From a checkpoint of a small transformer trained on Wikipedia.
Size: width 160, 2 heads of 64, MLP 448 GeGLU, vocabulary 8192, 5M parameters.
Architecture: RMSNorm before each block, no biases in attention or MLP.
Training: a variant of Muon for these matrices, 146M tokens, 8893 steps.
MLP neurons of a small language model. Each row is named by its layer, matrix (gate and up: input weights) and neuron, and shows model dimensions 0-127. Each number is 50 + 15 x the weight over its row's rms, rounded and kept within 0 to 99. A neuron's up and down rows have the sign that makes its largest values positive.
After each neuron's rows, "fires on" lists the tokens most often at its 100 highest values on Wikipedia text that the model never trained on. A number after a token or word is its count.

L2.gate278:39 45 83 35 59 43 53 50 70 37 35 32 46 62 58 62 43 54 46 69 52 56 53 33 37 52 44 47 54 38 77 45 56 62 45 83 59 52 30 80 29 41 48 71 72 37 55 53 62 40 41 68 56 61 73 60 44 48 49 39 42 42 33 52 72 59 38 63 41 67 12 35 43 20 50 57 80 46 31 50 54 52 48 41 54 37 24 47 36 39 54 62 36 52 39 41 75 56 83 38 43 50 66 45 53 55 57 73 30 46 92 60 39 87 58 70 53 40 55 58 26 58 61 82 62 68 65 64
L2.up278:60 54 53 45 34 68 63 77 37 53 56 39 70 59 33 44 45 39 53 78 56 49 46 43 63 39 48 33 50 43 13 58 55 59 54 33 28 61 90 10 33 62 50 58 40 81 54 41 60 73 54 50 58 57 43 31 28 71 69 44 53 22 57 70 32 32 21 39 28 54 58 61 40 53 64 66 59 70 48 29 50 48 42 37 14 54 43 37 64 37 67 37 61 54 70 36 45 59 35 11 16 54 51 37 53 55 47 38 41 51 47 36 45 55 56 62 49 78 32 73 48 20 66 48 29 38 62 71
fires on: "y" 27, "t" 16, "ps" 10

L2.gate317:42 60 49 39 34 65 67 68 49 43 45 34 42 52 34 50 40 70 56 64 41 23 61 49 46 60 40 42 55 55 61 75 31 43 63 56 56 54 58 45 51 62 84 65 44 27 69 52 10 39 27 26 79 55 73 49 71 59 44 45 28 42 67 27 47 50 78 76 42 42 31 30 58 30 63 40 51 55 43 86 46 47 64 68 34 48 56 53 38 59 53 39 63 43 67 48 25 49 44 39 43 60 60 72 72 53 47 56 28 26 65 25 28 61 21 47 68 74 56 24 71 38 80 51 24 39 51 63
L2.up317:33 57 48 65 37 37 53 46 44 32 53 67 62 77 51 36 36 25 68 66 13 53 37 56 49 42 41 61 41 54 34 62 59 56 51 35 84 62 59 13 60 41 35 52 48 51 36 62 38 34 62 35 62 61 81 28 35 44 71 51 43 12 25 13 39 52 50 49 31 46 31 57 56 40 60 33 52 35 74 60 47 23 65 66 53 84 67 44 41 52 87 67 55 53 57 50 39 45 62 43 49 45 45 57 50 41 37 61 40 57 40 40 54 56 58 65 20 61 41 31 83 56 67 41 17 43 30 36
fires on: "rs" 11, "d" 10, "t" 10, "r" 8, "mb" 6, "tt" 5

L2.gate411:44 62 59 26 55 50 53 40 61 20 56 39 73 52 71 52 26 58 68 40 37 32 69 45 53 40 62 65 32 45 50 44 31 67 58 49 57 40 44 68 44 52 47 58 47 47 64 56 40 36 86 44 46 52 61 60 59 34 59 58 45 40 33 60 66 55 69 64 43 42 43 23 55 46 61 62 54 60 35 33 84 82 52 37 63 57 46 77 60 61 58 41 66 32 26 44 11 41 66 37 33 39 25 56 62 45 23 65 63 41 76 32 79 55 46 67 69 45 54 38 64 50 54 48 30 56 50 53
L2.up411:46 29 46 37 72 49 52 45 66 27 24 36 50 78 74 57 73 52 62 58 51 56 72 27 27 48 43 38 34 62 69 64 36 36 34 67 64 47 43 62 34 45 54 59 43 62 53 39 38 31 74 37 69 59 58 65 75 36 62 67 60 31 30 75 41 60 48 68 42 37 52 46 60 40 61 58 56 58 50 19 69 62 69 56 85 63 48 52 49 37 34 52 62 63 38 45 14 37 62 43 35 22 74 53 36 47 44 60 66 33 40 44 46 58 69 46 48 65 76 46 65 18 34 35 48 59 31 54
fires on: "d" 44, "r" 22, "w" 10, "t" 6, "g" 5, "l" 4

L2.gate79:62 51 48 68 50 55 44 50 74 49 67 61 69 31 42 61 56 39 32 62 46 33 33 80 38 34 47 75 35 48 60 65 52 35 87 29 61 54 59 73 54 59 45 70 29 49 25 64 52 62 41 65 58 50 43 48 46 16 45 70 38 42 41 42 39 37 65 35 54 42 29 25 42 49 43 39 20 63 34 73 68 71 17 54 60 41 71 59 49 58 57 61 56 16 31 58 48 16 65 50 60 13 67 33 67 60 69 49 29 39 80 62 56 58 31 50 49 43 43 42 58 53 64 88 29 67 47 75
L2.up79:35 59 75 27 50 50 66 21 19 50 56 18 48 63 73 46 71 49 51 53 26 59 23 39 68 39 62 58 17 62 45 45 77 57 69 54 27 47 73 35 58 63 50 40 58 58 47 37 72 29 64 30 65 30 27 43 70 50 44 62 54 36 46 64 67 34 29 83 44 53 62 37 58 50 64 60 40 42 56 44 55 29 47 61 37 60 58 51 31 41 47 62 43 47 43 43 68 34 37 61 90 48 34 74 54 32 57 48 52 64 46 67 30 60 42 37 41 60 52 66 33 47 65 45 49 44 29 43
fires on: "y" 62, "ative" 8, "tic" 6, "ol" 4, "ow" 4

L2.gate84:38 50 54 42 34 35 46 36 73 61 48 45 46 56 68 68 38 49 41 63 63 47 61 66 26 43 28 49 24 16 56 74 31 46 41 52 58 33 72 44 40 72 40 52 12 50 61 22 53 39 52 60 16 53 54 43 42 37 50 44 45 43 33 55 70 32 84 58 39 62 52 71 46 75 28 44 51 63 44 19 53 66 48 68 42 48 31 37 50 46 54 63 26 62 74 45 24 38 54 49 51 41 65 27 69 21 51 29 46 52 60 12 63 29 79 72 52 65 24 57 20 75 56 49 29 46 50 49
L2.up84:29 69 71 32 33 35 48 59 69 47 79 41 75 36 80 59 76 64 48 60 29 25 70 60 61 66 40 54 38 41 58 67 43 69 84 50 67 36 66 64 53 63 57 38 29 53 60 43 52 38 37 35 53 77 32 25 47 37 43 70 31 40 49 44 90 43 57 19 33 66 42 68 37 57 55 62 60 60 65 40 39 31 60 50 61 44 62 38 49 28 32 56 47 69 53 33 18 32 24 51 46 34 45 44 51 54 60 39 48 24 63 38 42 71 54 56 46 53 53 48 32 20 66 76 56 82 29 58
fires on: "ta" 19, " 0" 13, " 1" 11, " 2" 9, "ou" 9, "%" 8

L2.gate395:84 56 48 73 47 55 33 52 32 67 34 31 49 30 48 51 41 56 58 37 70 45 68 56 70 36 80 42 58 35 39 50 48 47 55 42 34 48 42 80 59 24 56 23 70 37 59 53 50 51 16 45 20 42 59 57 38 35 35 38 27 44 48 56 23 71 73 28 62 53 52 33 62 72 40 46 35 77 47 44 44 67 48 26 48 64 40 52 56 48 60 25 54 72 55 28 35 64 74 42 64 67 48 53 31 37 50 65 49 21 64 48 65 35 40 54 43 35 60 61 14 51 37 64 79 39 34 30
L2.up395:47 63 67 36 47 62 47 49 76 65 54 59 55 80 46 52 55 61 37 25 46 65 62 46 34 71 68 54 57 02 35 25 58 64 56 24 34 44 33 75 55 24 50 49 45 61 63 36 43 47 14 47 20 39 68 45 31 53 31 53 37 36 40 69 47 77 81 55 69 72 46 33 47 65 37 47 41 74 64 33 43 55 53 56 35 67 36 42 45 27 43 44 50 48 62 67 57 35 79 68 44 67 20 52 46 39 46 45 38 51 67 60 45 25 35 48 52 64 43 54 57 55 55 33 60 71 45 32
fires on: " 18" 23, "18" 13, " 17" 9, " 180" 8, " 184" 7, " 15" 6

L2.gate305:73 63 38 48 46 43 29 64 47 36 51 56 71 59 48 40 41 70 33 34 30 62 64 74 32 38 70 61 64 32 46 33 49 49 69 46 43 77 58 64 46 47 45 81 40 48 48 63 20 59 30 55 51 56 56 27 45 59 57 57 27 32 37 34 55 42 84 84 37 48 35 30 48 52 73 55 54 60 09 51 49 51 58 61 52 63 50 46 43 52 23 39 32 56 55 61 48 47 37 35 60 63 46 71 54 37 22 68 46 26 49 47 57 45 59 57 62 56 61 29 26 42 49 28 52 37 80 52
L2.up305:68 56 20 45 52 46 62 52 36 33 47 68 74 58 61 56 55 37 50 46 64 49 80 76 43 52 46 55 38 34 38 30 54 51 34 66 50 79 24 56 47 35 44 66 38 59 51 58 32 72 26 35 55 37 57 41 56 54 32 37 69 62 42 15 75 45 58 71 63 62 51 65 42 54 35 49 60 78 28 42 46 49 65 57 26 35 51 47 55 31 39 40 50 66 56 44 28 69 35 61 53 62 37 29 53 37 27 54 37 43 51 65 56 43 49 42 59 47 34 38 35 43 32 11 73 72 28 50
fires on: "l" 19, "li" 10, "s" 10, " out" 8, "ing" 7, "e" 6

L2.gate44:36 82 12 53 79 39 59 57 47 25 44 47 27 56 60 42 50 36 29 54 39 46 35 58 46 60 44 20 55 56 56 26 36 23 28 13 46 56 74 31 66 08 45 62 58 67 20 57 43 40 82 52 66 42 64 43 36 46 48 41 65 44 40 38 33 72 52 48 55 43 35 24 49 37 72 27 45 40 62 41 60 47 52 44 43 73 68 44 65 74 58 78 66 52 31 52 50 73 64 33 52 47 38 45 35 43 57 46 33 57 38 45 68 47 52 45 74 56 62 28 58 49 54 49 41 45 47 44
L2.up44:66 74 50 37 56 66 47 44 50 47 65 44 65 43 55 49 35 79 75 84 46 58 51 58 50 64 40 34 73 59 60 54 54 46 45 37 57 46 64 57 65 37 54 69 87 68 18 47 40 30 37 54 42 44 43 57 69 69 44 38 59 24 62 27 44 59 23 39 73 30 51 65 31 42 37 39 43 49 57 49 57 36 25 29 33 72 52 67 60 35 82 70 82 55 51 27 61 72 53 19 49 68 52 52 51 65 69 29 53 76 66 61 53 61 59 61 32 50 61 42 70 46 42 24 43 23 37 38
fires on: "{" 25, "\n\n" 15, "ore" 5, " all" 4, "ag" 4

L2.gate389:48 39 64 57 71 62 28 53 64 75 29 18 32 53 27 42 62 47 28 28 49 17 41 44 37 55 46 54 51 46 50 74 55 41 13 47 34 57 59 41 46 51 27 72 63 51 44 74 44 47 77 60 55 43 25 42 53 37 72 88 63 69 35 57 51 51 47 72 49 71 52 67 40 59 22 24 52 70 71 50 43 30 23 16 79 57 72 41 48 82 45 51 67 52 46 49 57 37 68 40 60 62 32 48 55 78 70 53 58 50 48 66 36 58 30 52 55 91 35 35 66 51 46 50 39 44 48 64
L2.up389:59 77 36 45 57 35 41 40 23 34 44 30 41 47 29 54 42 43 13 31 40 34 62 48 44 55 51 46 54 39 28 69 57 41 34 61 63 72 42 44 68 64 12 53 52 37 21 62 51 38 64 50 39 40 61 71 22 44 59 61 54 66 32 59 57 43 72 56 26 64 34 58 51 30 64 49 30 64 75 44 52 43 40 71 63 39 75 60 34 66 45 47 39 59 46 36 45 41 92 42 53 52 28 49 58 53 55 80 81 69 26 57 46 82 73 60 60 72 12 56 49 45 53 65 37 52 37 51
fires on: " Ad" 26, " ad" 8, "Ad" 8, "-" 8, " Jo" 7, " sub" 7

L2.gate214:42 64 42 36 49 69 43 70 46 68 48 52 97 48 14 74 21 50 44 57 50 45 50 48 30 47 71 31 61 65 31 43 46 41 45 43 37 41 49 48 68 50 70 80 32 31 55 36 32 70 54 51 66 63 53 48 38 24 44 62 41 28 44 29 57 65 64 75 45 56 52 65 43 75 44 50 36 41 56 47 39 55 44 57 51 33 08 61 28 63 61 49 82 68 58 54 71 44 50 59 65 55 36 49 54 27 78 60 41 43 68 37 53 18 95 26 65 57 46 69 67 59 47 49 39 62 57 38
L2.up214:16 33 56 41 54 68 52 55 59 71 74 55 58 60 37 55 49 36 59 52 65 56 25 42 57 25 41 30 17 53 40 62 37 51 85 49 48 66 63 65 76 30 38 38 12 46 36 53 25 44 30 26 59 64 41 57 55 48 55 57 50 36 48 23 47 58 32 69 62 20 64 43 47 52 67 47 42 45 37 60 51 63 44 54 49 49 57 34 25 43 52 23 53 57 75 61 44 54 55 85 57 31 56 43 52 69 54 33 69 44 52 40 74 34 50 22 46 51 24 64 47 57 21 52 64 72 48 51
fires on: "e" 32, "o" 24, "se" 6, "d" 5

L2.gate4:74 35 32 57 56 72 39 39 27 64 52 50 41 50 39 38 68 71 57 78 49 51 53 38 48 13 56 45 63 51 49 65 30 47 36 57 35 24 60 74 34 25 38 33 37 38 39 46 38 74 76 58 53 54 60 46 43 51 82 68 27 36 48 56 59 53 39 54 42 64 43 60 82 80 51 39 47 59 44 50 26 52 48 73 56 43 48 62 46 63 45 70 65 72 42 48 64 96 60 66 41 61 44 35 14 60 74 46 42 78 73 53 45 57 55 41 43 20 47 56 76 36 43 65 41 31 50 17
L2.up4:69 50 30 80 65 60 64 56 55 40 57 33 48 68 44 62 57 62 42 67 49 49 27 59 47 46 40 39 69 70 58 60 45 40 64 31 38 53 26 72 61 29 52 24 52 37 38 76 64 60 55 74 38 35 59 33 57 28 51 61 33 55 61 43 52 62 39 45 66 55 59 76 76 91 42 70 24 53 50 31 52 46 68 64 61 39 47 62 44 56 52 51 71 51 25 12 39 88 42 67 44 37 41 50 36 47 95 85 46 51 41 68 55 60 46 64 51 62 68 59 51 65 43 52 38 54 62 45
fires on: " des" 13, " sur" 10, "ug" 9, "ur" 8, "nt" 7, " ele" 7

L2.gate99:70 44 58 80 51 59 39 45 51 20 59 35 15 75 75 57 47 43 60 42 50 75 41 48 44 55 66 72 64 47 76 58 58 63 77 62 54 44 50 86 58 41 38 59 40 50 41 49 51 50 67 51 36 23 66 19 55 45 32 67 36 50 38 52 47 66 40 61 70 48 55 37 65 30 20 69 39 55 53 50 50 71 66 70 50 42 74 81 40 52 44 68 27 51 45 37 21 55 71 49 45 78 47 45 56 56 59 40 64 51 38 43 27 65 53 43 48 58 58 59 29 33 41 73 50 29 59 29
L2.up99:17 63 43 49 64 44 66 18 35 31 85 73 55 49 53 84 47 42 46 60 38 63 48 77 52 51 42 45 42 53 63 36 48 56 59 54 65 32 54 55 22 46 19 55 37 68 59 52 56 28 47 45 18 37 37 19 68 19 57 45 39 47 49 28 54 72 56 62 64 55 42 70 30 48 36 36 30 36 39 36 29 31 37 76 44 59 67 62 72 60 25 52 41 68 43 37 61 38 35 48 53 34 30 29 58 35 53 52 36 22 42 37 48 47 54 58 65 75 49 38 64 50 43 45 57 45 56 49
fires on: " |" 37, " 0" 13, " 39" 4, " 2" 4

L2.gate441:39 75 60 50 33 59 73 60 18 64 62 59 35 34 48 34 48 64 53 48 33 57 25 87 70 37 49 33 42 69 19 58 82 57 49 36 45 52 77 41 69 67 45 43 24 71 34 26 59 54 52 64 57 12 84 40 47 40 64 65 25 36 49 48 36 54 53 45 29 36 62 71 33 55 32 33 29 65 57 21 60 20 53 56 57 56 64 37 22 33 72 77 39 46 57 17 56 54 43 64 51 49 49 38 38 44 50 35 55 37 60 49 76 24 40 63 48 80 37 32 51 62 55 52 46 57 58 63
L2.up441:61 59 73 56 38 43 26 76 44 57 57 30 44 09 59 41 81 35 58 72 41 30 57 46 42 44 44 43 39 59 44 22 71 49 43 15 48 55 54 63 53 53 63 45 41 99 54 47 77 48 67 40 55 35 44 68 24 26 47 57 48 48 61 42 39 41 60 69 44 59 57 57 47 64 63 78 27 38 36 41 57 51 62 66 30 42 09 28 46 63 62 68 71 59 47 42 47 33 49 65 50 29 21 21 42 49 58 69 40 37 45 62 39 60 42 44 46 62 44 28 21 46 41 50 32 45 53 46
fires on: "y" 24, "ip" 8, "ean" 6, "er" 4, "up" 4, "um" 4

L2.gate330:53 60 56 34 61 49 69 31 60 48 48 39 69 78 69 60 59 33 31 33 46 46 67 71 41 38 51 45 35 56 31 44 58 72 42 71 57 57 42 47 64 61 48 32 16 56 45 50 26 52 40 39 44 46 20 22 58 50 39 46 53 62 43 43 49 59 50 57 46 43 53 49 69 68 35 43 29 50 55 53 67 47 60 69 27 56 57 33 48 74 51 69 47 26 55 51 58 33 53 25 46 60 60 28 20 31 41 52 63 53 31 51 61 65 54 23 51 62 37 34 46 44 40 57 56 61 77 35
L2.up330:15 47 75 27 01 48 58 38 44 69 75 78 84 64 70 69 68 49 57 47 58 59 69 68 62 52 26 34 01 65 34 73 55 61 40 59 50 59 32 23 32 57 46 45 39 56 70 64 58 59 55 58 67 56 51 49 35 38 45 53 42 58 61 27 61 45 41 42 65 33 47 63 56 61 45 59 23 57 49 30 32 43 41 58 49 48 56 46 57 58 60 27 49 32 63 59 53 43 39 64 65 61 70 51 36 32 49 62 43 26 59 33 51 45 42 67 61 72 60 36 37 57 71 32 60 61 53 52
fires on: " 1" 34, " 2" 31, " 0" 23, " 3" 10

L2.gate268:51 73 58 48 55 59 52 43 37 45 60 73 55 26 45 44 99 64 60 41 62 32 54 17 62 57 49 53 58 51 47 45 35 61 67 58 52 73 69 65 66 66 48 56 50 68 64 29 52 66 48 39 70 46 58 37 51 22 30 47 51 63 81 34 21 39 32 39 65 47 69 46 37 47 57 68 38 64 58 75 46 58 60 38 05 46 47 44 62 48 43 50 06 40 60 48 53 93 66 62 50 57 58 39 09 47 98 61 71 54 58 51 57 34 43 18 51 57 47 55 50 41 53 52 46 68 52 65
L2.up268:25 46 59 27 42 80 66 62 43 77 35 78 27 68 70 51 59 62 76 60 44 23 22 51 54 46 41 69 49 40 33 56 61 55 38 39 57 98 52 56 90 47 58 52 26 27 42 31 30 65 48 39 58 49 34 68 66 44 30 35 42 57 51 39 70 26 37 52 79 74 53 50 40 58 46 28 50 58 52 52 41 37 52 83 07 49 40 53 44 73 55 45 54 38 66 37 42 43 64 43 69 49 74 56 52 52 46 60 47 36 55 47 39 49 56 57 58 71 31 30 50 47 44 56 51 77 45 50
fires on: "-" 89, "tt" 4

L2.gate58:69 43 42 65 46 43 72 29 39 49 45 42 44 64 42 49 30 66 50 35 49 51 29 38 42 32 36 99 51 60 42 47 62 42 70 20 36 65 43 58 45 78 60 67 32 55 60 58 54 14 50 18 56 54 26 63 44 39 41 80 74 54 62 58 80 49 40 55 55 44 41 57 44 51 52 48 68 48 43 40 36 36 68 72 65 56 50 44 50 44 27 45 20 42 52 55 47 50 54 27 54 27 49 64 73 55 49 41 37 40 37 62 18 61 42 34 43 61 13 52 54 36 35 44 47 51 81 52
L2.up58:66 41 41 74 31 41 64 35 59 72 51 59 29 55 48 33 21 52 29 48 53 63 51 46 46 75 17 59 80 41 49 60 48 54 40 52 46 84 45 28 61 62 39 36 64 46 32 70 43 46 54 63 42 59 34 59 61 66 51 69 51 54 45 74 27 58 60 38 46 73 32 65 63 37 58 42 31 39 36 58 31 47 47 27 41 70 41 54 87 35 62 37 38 55 58 37 38 55 38 29 38 51 58 54 38 36 24 52 60 38 63 51 44 46 41 34 41 25 56 23 38 41 55 77 50 61 49 81
fires on: "pl" 14, " ha" 14, "bl" 10, " fo" 9, "eb" 8, "me" 7

L2.gate202:54 21 47 57 53 33 55 34 62 38 58 56 36 91 74 69 42 40 49 31 61 79 56 78 61 71 65 38 49 44 86 35 23 56 53 60 65 65 30 45 45 49 46 53 54 60 51 44 76 32 20 45 58 68 65 11 74 56 47 41 45 42 65 30 30 23 52 41 55 61 41 60 71 59 70 51 40 87 52 41 85 25 64 14 51 67 72 58 56 54 68 40 42 51 57 52 36 32 53 48 36 51 44 74 49 71 65 43 45 54 38 71 31 46 65 70 43 70 50 54 57 71 33 56 70 39 84 39
L2.up202:56 45 43 66 38 60 64 47 62 52 52 58 60 47 65 64 60 46 55 49 49 35 52 52 70 73 45 55 42 80 52 54 26 54 31 49 72 30 37 38 36 59 53 65 57 54 58 47 64 56 18 42 44 50 58 37 62 50 37 32 56 71 39 37 64 26 58 50 36 60 45 42 45 51 36 60 60 64 35 20 51 26 52 30 49 87 49 51 88 67 46 56 38 74 87 57 42 56 30 73 53 53 66 66 46 46 60 41 28 47 43 47 34 69 23 77 61 73 48 36 47 63 60 72 43 35 47 63
fires on: "ing" 48, " to" 11, "s" 9, "ng" 6, " of" 5

L2.gate306:68 47 17 43 35 70 47 30 40 57 29 53 56 37 46 58 45 40 60 51 30 57 42 46 47 51 58 50 75 69 36 59 48 34 51 27 15 64 69 69 25 62 65 47 39 77 40 62 48 29 66 48 25 37 41 37 60 58 61 49 31 51 78 62 35 51 41 59 38 68 69 32 42 43 40 94 49 84 36 42 82 67 56 54 42 44 49 36 64 66 35 53 44 43 35 74 37 80 70 64 47 65 36 45 30 43 60 47 56 54 51 43 50 54 41 68 44 68 34 71 53 56 46 40 41 60 76 45
L2.up306:42 31 32 38 37 53 54 38 60 61 40 48 54 50 70 38 54 46 83 62 56 68 64 54 46 73 35 59 70 57 49 50 50 40 38 66 40 74 61 50 57 44 44 66 36 82 70 52 64 44 41 47 68 44 45 29 42 53 54 23 50 48 60 48 60 31 23 05 48 27 50 54 41 39 30 87 51 81 48 48 76 69 68 30 68 42 68 59 39 53 31 60 50 42 39 66 24 64 44 61 19 52 67 44 48 45 52 55 37 48 59 55 17 61 53 70 45 25 38 63 33 60 48 66 48 62 44 45
fires on: "st" 49, "w" 16, "t" 10, "est" 8

L2.gate118:38 64 51 62 43 69 39 57 56 61 56 56 36 29 40 26 49 45 35 40 68 57 49 28 23 50 39 81 57 71 42 49 54 21 54 37 39 36 55 89 55 47 38 35 51 45 56 64 62 66 83 69 42 37 59 76 62 48 27 15 46 61 68 51 45 64 43 53 81 51 55 49 57 61 39 35 62 61 20 20 63 68 56 42 41 45 62 58 69 75 25 58 50 58 59 86 67 47 60 71 76 65 60 39 48 38 49 59 29 58 47 50 82 42 26 28 46 35 38 14 55 50 45 42 58 74 50 62
L2.up118:69 42 59 54 40 41 63 68 44 66 28 78 19 55 76 56 50 35 39 51 76 51 19 77 45 71 55 59 44 48 37 46 50 47 51 22 39 70 51 60 58 64 35 19 29 46 38 56 58 71 62 30 51 70 47 47 49 32 30 56 40 65 59 36 50 46 43 54 63 62 40 43 66 62 53 32 76 31 49 32 52 64 23 46 34 53 42 69 87 77 23 59 42 56 64 83 62 62 28 56 33 70 76 42 63 65 59 41 46 83 46 56 67 42 61 43 42 29 34 50 53 73 43 72 44 59 46 52
fires on: "t" 36, "-" 20, "to" 9, "it" 4

L2.gate230:51 45 36 45 44 53 59 42 63 70 49 27 34 56 30 61 36 52 65 58 52 53 61 56 37 60 23 73 46 21 69 49 44 61 45 47 58 51 26 69 80 17 71 59 55 47 50 75 43 52 47 66 74 50 63 66 63 46 68 45 66 11 36 49 56 43 25 78 54 34 33 43 38 37 92 19 52 57 57 61 37 58 29 54 51 53 45 59 42 69 67 58 57 61 29 34 48 56 53 19 38 96 67 50 50 36 63 30 81 30 31 63 68 44 54 30 55 62 44 38 60 62 64 57 46 46 60 52
L2.up230:79 23 46 53 55 50 84 21 55 42 43 51 44 65 59 38 63 57 39 65 54 32 28 30 43 56 45 51 46 55 92 49 54 74 45 66 53 47 49 59 30 46 56 69 48 42 65 58 45 29 64 67 69 67 58 32 56 37 50 61 62 35 67 32 54 55 59 64 46 62 48 62 57 46 50 57 84 18 30 58 58 58 51 40 23 57 51 54 55 31 56 25 37 37 39 41 39 29 54 30 46 64 17 31 43 34 46 34 54 49 71 34 77 68 47 47 76 79 37 64 41 75 41 17 64 83 49 41
fires on: "d" 30, "t" 10, "g" 8, "ing" 6, "r" 6, "ck" 6

L2.gate328:55 26 52 53 57 33 34 39 56 73 44 34 61 43 46 60 40 72 69 41 54 72 29 65 66 33 55 49 65 44 35 61 45 70 48 42 63 25 52 66 41 23 32 25 50 37 41 52 55 43 52 25 33 51 29 34 56 72 33 55 27 50 51 57 28 55 47 63 70 47 67 42 50 57 49 60 57 60 40 43 10 69 18 58 27 58 51 44 35 80 38 18 22 50 60 55 38 37 38 48 47 79 55 50 48 35 66 50 41 39 65 53 53 76 51 37 54 39 51 46 32 78 42 41 36 13 53 76
L2.up328:40 50 09 64 54 39 24 38 51 52 43 53 35 66 63 58 40 48 85 46 62 45 40 51 70 50 55 35 44 38 27 59 45 57 44 54 67 32 46 59 36 32 51 45 47 57 56 50 48 38 34 44 41 53 57 43 54 63 34 64 27 60 46 61 27 55 56 51 64 43 81 28 41 65 61 50 47 50 53 40 07 70 41 62 48 58 72 57 47 76 56 16 52 44 28 98 49 72 51 57 60 68 59 55 28 53 54 45 46 22 58 50 51 84 86 52 48 32 57 49 47 85 59 36 31 17 45 81
fires on: " det" 15, " App" 10, " att" 9, " Rep" 8, " app" 8

L2.gate275:61 29 42 52 69 56 62 49 50 28 69 32 26 63 44 51 74 48 46 70 60 42 72 73 55 29 66 47 05 57 57 65 41 30 53 77 67 53 35 44 61 58 87 60 68 17 18 49 55 69 58 62 57 41 50 68 52 48 57 62 65 54 35 44 36 46 49 70 60 50 59 58 64 47 24 43 46 62 63 40 29 26 41 59 27 56 40 82 26 49 46 75 48 64 51 72 36 44 70 55 36 69 62 55 58 12 64 45 61 66 53 52 57 43 53 63 53 66 55 45 34 49 44 62 49 51 55 29
L2.up275:65 35 49 46 71 48 68 39 67 59 54 36 41 36 31 51 56 53 55 53 43 51 32 77 75 36 47 59 35 32 61 23 45 42 65 57 57 79 39 47 61 57 83 38 67 38 17 43 62 65 75 66 60 35 53 63 56 48 60 97 49 53 34 42 22 46 51 33 44 58 39 53 39 71 40 36 58 40 67 37 58 48 50 61 41 42 45 63 42 15 60 48 40 36 32 58 65 27 72 61 26 37 53 75 57 45 49 52 78 53 34 55 64 25 42 37 47 44 49 29 39 29 48 50 19 63 45 36
fires on: " of" 24, "d" 16, "et" 8, "g" 5, "ed" 5, "at" 4

L2.gate413:53 48 48 46 54 47 39 62 49 53 63 65 32 32 29 65 35 40 39 41 29 59 50 37 70 71 58 33 25 27 52 69 75 44 68 36 41 53 47 70 47 41 67 72 47 66 66 56 50 57 35 49 48 53 31 84 56 55 35 66 54 37 22 67 46 85 52 42 60 51 49 46 63 37 64 75 80 63 57 40 53 42 43 40 51 68 43 48 20 22 27 24 63 51 48 53 49 57 52 56 58 81 45 55 30 14 35 68 61 50 64 99 58 49 66 33 62 74 39 45 24 45 35 56 58 64 67 44
L2.up413:45 39 46 54 45 37 23 66 67 66 51 45 35 54 34 53 22 58 28 35 52 60 37 32 76 65 45 40 37 19 59 34 64 33 57 31 26 70 38 63 46 35 39 43 42 63 43 84 54 42 52 53 34 64 54 60 42 41 43 92 72 58 53 60 38 87 68 35 21 60 46 38 62 47 68 73 69 81 56 60 68 55 49 55 36 71 45 58 48 32 72 50 31 63 34 46 63 19 83 53 48 55 47 57 32 46 68 77 40 45 46 88 45 47 91 30 54 44 46 73 47 24 48 39 51 51 53 45
fires on: " He" 42, " ha" 15, "ym" 5

L2.gate422:44 57 46 69 55 41 50 72 37 48 44 54 89 47 44 43 36 62 56 55 43 47 30 40 44 66 59 58 35 65 56 81 41 53 07 44 64 38 68 53 61 68 73 56 50 49 58 58 66 46 56 35 69 45 34 54 40 41 50 55 45 41 54 76 30 55 63 65 51 35 60 53 24 57 81 50 62 65 52 71 96 53 68 59 27 67 38 72 40 61 12 58 81 60 74 70 27 41 61 58 43 68 70 50 61 24 38 60 60 68 42 46 45 47 47 70 31 47 44 73 48 19 36 38 41 17 33 50
L2.up422:54 57 63 37 65 67 46 65 58 42 67 52 76 45 38 23 64 49 63 42 36 49 37 47 37 46 62 96 51 55 60 62 46 43 30 47 49 82 79 88 36 72 49 59 57 62 56 61 32 70 14 55 57 35 57 77 21 25 75 63 53 16 42 68 32 29 84 43 45 28 32 39 22 38 78 43 59 76 54 42 46 47 67 37 47 45 52 50 48 53 76 56 74 57 52 49 49 39 63 60 36 47 37 39 43 51 48 47 32 21 52 67 65 56 51 57 41 56 61 42 43 36 37 47 72 41 35 57
fires on: "c" 17, "ric" 11, "ar" 11, "an" 9, "r" 7, "at" 5

L2.gate296:64 52 10 34 33 65 63 17 52 51 46 52 59 63 57 66 51 43 56 69 36 36 59 40 37 54 52 52 49 34 39 55 85 64 19 40 40 18 86 52 46 71 53 56 75 40 45 32 33 45 55 77 59 30 56 46 56 58 53 52 45 44 55 18 60 59 44 40 60 59 66 49 75 49 50 35 41 29 74 38 25 40 55 56 48 43 03 60 43 38 57 34 54 39 63 61 35 36 41 32 43 50 42 51 77 61 34 55 45 66 70 58 39 75 39 56 72 63 66 83 36 35 37 53 49 29 46 50
L2.up296:99 44 26 28 39 49 58 51 62 42 26 37 03 42 44 40 48 72 33 21 86 67 51 43 76 58 83 61 65 52 50 20 16 54 59 48 31 46 22 33 50 40 56 57 67 35 31 70 57 50 36 50 60 70 44 48 49 42 42 58 60 42 51 50 18 40 74 67 48 42 50 76 21 63 39 48 64 44 45 41 74 54 33 45 59 62 56 52 36 44 44 43 52 67 44 55 40 49 65 43 61 57 54 63 47 20 62 48 49 63 47 74 38 54 76 49 72 49 32 56 64 72 80 49 47 49 53 52
fires on: "s" 23, "a" 16, "me" 8, "an" 6, " ha" 6, " blood" 5